Weights of a small transformer language model.
Architecture: LayerNorm before each block, learned positions, no biases in attention or MLP.
Training: a variant of Muon for these matrices, 417M tokens, 6370 steps.
MLP neurons of a small language model. Each row is named by its layer, matrix (up: input weights) and neuron, and shows model dimensions 16-143. Each number is 50 + 10 x the weight over its row's rms, rounded and kept within 0 to 99.
Before each neuron's rows, "fires on" lists the tokens most often at its 100 highest values on Wikipedia text that the model never trained on.

fires on: " | R", ", R", "- R", "| R", " and R", " in R"
L3.up499:45 28 50 44 64 47 46 60 47 55 53 37 46 49 40 35 50 62 57 36 52 50 66 39 63 56 51 45 37 51 51 38 43 56 36 36 63 53 54 53 56 40 56 52 58 28 60 60 49 66 48 46 60 46 56 47 46 45 45 51 35 37 50 54 42 59 40 63 46 46 66 54 68 54 48 46 42 42 42 48 55 39 60 32 66 43 56 39 58 36 50 47 39 39 49 51 48 50 57 42 44 34 37 33 59 53 58 58 41 38 49 59 47 61 50 46 47 28 49 33 49 51 52 66 81 68 39 42

fires on: " the b", " Rec", " rec", "-C", " unc", "-c"
L3.up1325:50 55 61 43 68 48 49 48 57 57 56 62 56 39 56 49 55 40 61 51 57 51 50 53 36 48 47 40 53 39 56 28 64 35 46 47 56 25 46 51 43 55 37 51 44 60 61 52 41 47 29 56 47 51 62 27 30 52 49 38 55 57 47 56 74 42 53 42 39 58 67 68 65 57 55 62 42 42 33 54 45 54 64 54 49 56 54 44 38 46 48 59 56 37 50 35 64 36 72 25 42 43 64 56 45 52 38 62 38 41 50 67 48 40 63 58 53 54 43 32 55 51 59 50 46 57 40 50

fires on: ":", ": H", ": W", ": O", ": K", ": J"
L3.up1197:30 59 39 55 30 57 62 46 43 37 58 57 40 64 46 60 50 41 50 57 41 58 60 47 40 60 56 44 53 43 51 34 43 41 54 36 51 52 52 47 45 57 47 68 43 34 44 52 52 42 63 33 53 61 49 54 37 56 58 40 52 64 40 56 53 45 49 35 62 48 44 65 50 51 43 46 40 41 52 45 80 50 41 40 28 53 60 44 64 43 59 57 47 44 58 42 61 67 60 55 51 45 53 43 41 71 56 48 53 54 43 40 56 67 45 47 35 63 55 52 61 55 42 39 55 57 40 38

fires on: " | I", " o", ", I", "-A", " (I", "I"
L3.up687:51 52 39 49 47 51 44 31 43 54 39 59 54 57 32 50 45 67 48 72 45 37 43 41 37 44 58 57 44 58 61 51 45 40 66 55 32 47 61 50 44 59 52 58 57 59 59 26 49 60 38 33 37 53 61 39 76 54 50 62 49 44 40 36 51 54 57 40 50 52 45 47 44 39 63 55 44 53 46 50 48 55 48 49 47 67 58 43 55 47 41 59 41 52 33 50 54 47 66 68 49 58 72 38 54 50 35 42 52 49 51 48 56 77 56 36 39 45 54 54 33 36 52 65 66 46 59 36

fires on: " al", " as", " v", " r", " and c"
L3.up908:55 57 46 54 48 52 55 60 35 66 60 50 57 35 52 44 61 52 54 29 52 48 54 51 37 51 69 35 52 33 52 42 50 56 62 45 64 63 46 37 64 52 59 50 35 63 66 52 42 56 39 68 48 59 39 41 39 57 41 68 26 53 23 38 44 66 59 53 54 58 72 58 48 39 60 48 48 49 19 53 42 49 57 52 44 70 51 57 51 32 50 56 55 44 46 75 40 46 45 48 53 51 41 67 36 45 61 67 51 46 56 55 51 51 53 49 33 49 70 39 52 34 37 24 53 35 38 50

fires on: " as", "s (", "—", "a (", "o (", "\" ("
L3.up124:46 44 56 60 56 46 46 41 54 46 58 55 49 57 59 48 57 52 44 62 47 41 57 55 45 68 39 26 39 57 51 67 49 59 46 62 49 51 65 32 32 38 58 61 53 52 41 45 54 53 43 47 47 35 44 56 59 46 60 61 33 63 57 62 44 36 49 61 57 50 50 62 62 54 44 70 47 52 41 67 22 45 54 62 60 64 59 43 45 59 47 59 52 34 44 32 62 39 62 55 80 57 47 60 48 59 46 49 42 39 31 48 50 58 49 56 50 55 47 60 42 45 56 48 44 54 60 68

fires on: " that", "od", ", which", "ow", " \"", " which"
L3.up620:51 62 58 51 39 43 53 49 49 45 46 46 53 53 60 49 62 55 65 50 46 57 73 56 42 52 60 57 58 50 47 45 50 57 49 41 67 41 53 49 33 43 49 52 51 43 37 45 35 44 63 61 62 67 62 46 52 37 31 57 39 43 39 72 36 44 58 54 50 54 67 45 47 57 48 68 57 59 63 38 45 48 42 59 62 46 45 36 68 51 53 55 65 49 61 36 54 60 52 55 35 56 43 56 44 48 33 45 54 44 63 48 55 48 52 44 46 39 45 57 45 52 50 45 28 49 61 30

fires on: "×", " =", " evidence", " = ", "math", " for the"
L3.up527:59 51 51 60 51 58 72 44 24 46 46 41 50 65 40 53 64 40 30 63 47 47 52 49 59 43 46 52 44 54 59 52 51 34 42 48 67 33 50 47 45 41 57 52 24 39 48 58 52 70 47 34 35 43 55 57 32 44 31 41 55 58 52 57 49 35 60 48 34 50 47 45 50 50 39 29 56 55 46 34 52 66 65 52 59 61 44 47 63 52 53 35 60 47 68 64 63 60 57 49 64 54 48 64 51 56 55 57 50 47 42 51 58 38 58 45 57 52 33 50 53 57 47 76 70 66 61 46

fires on: " as", ", st", ", and", " gu"
L3.up163:59 46 24 43 60 35 56 48 28 55 48 50 41 59 49 43 40 41 47 55 38 32 64 49 43 47 58 48 38 54 39 42 56 52 52 47 41 42 40 49 55 37 60 58 48 63 50 47 43 69 67 48 39 62 42 56 67 37 58 49 42 42 41 46 57 33 45 43 38 51 79 43 44 37 55 48 47 49 34 54 68 31 51 43 62 65 59 51 54 36 73 60 51 70 42 67 53 45 33 49 52 51 40 55 40 39 70 29 49 31 46 50 80 37 53 41 16 49 61 47 36 42 56 45 63 39 43 45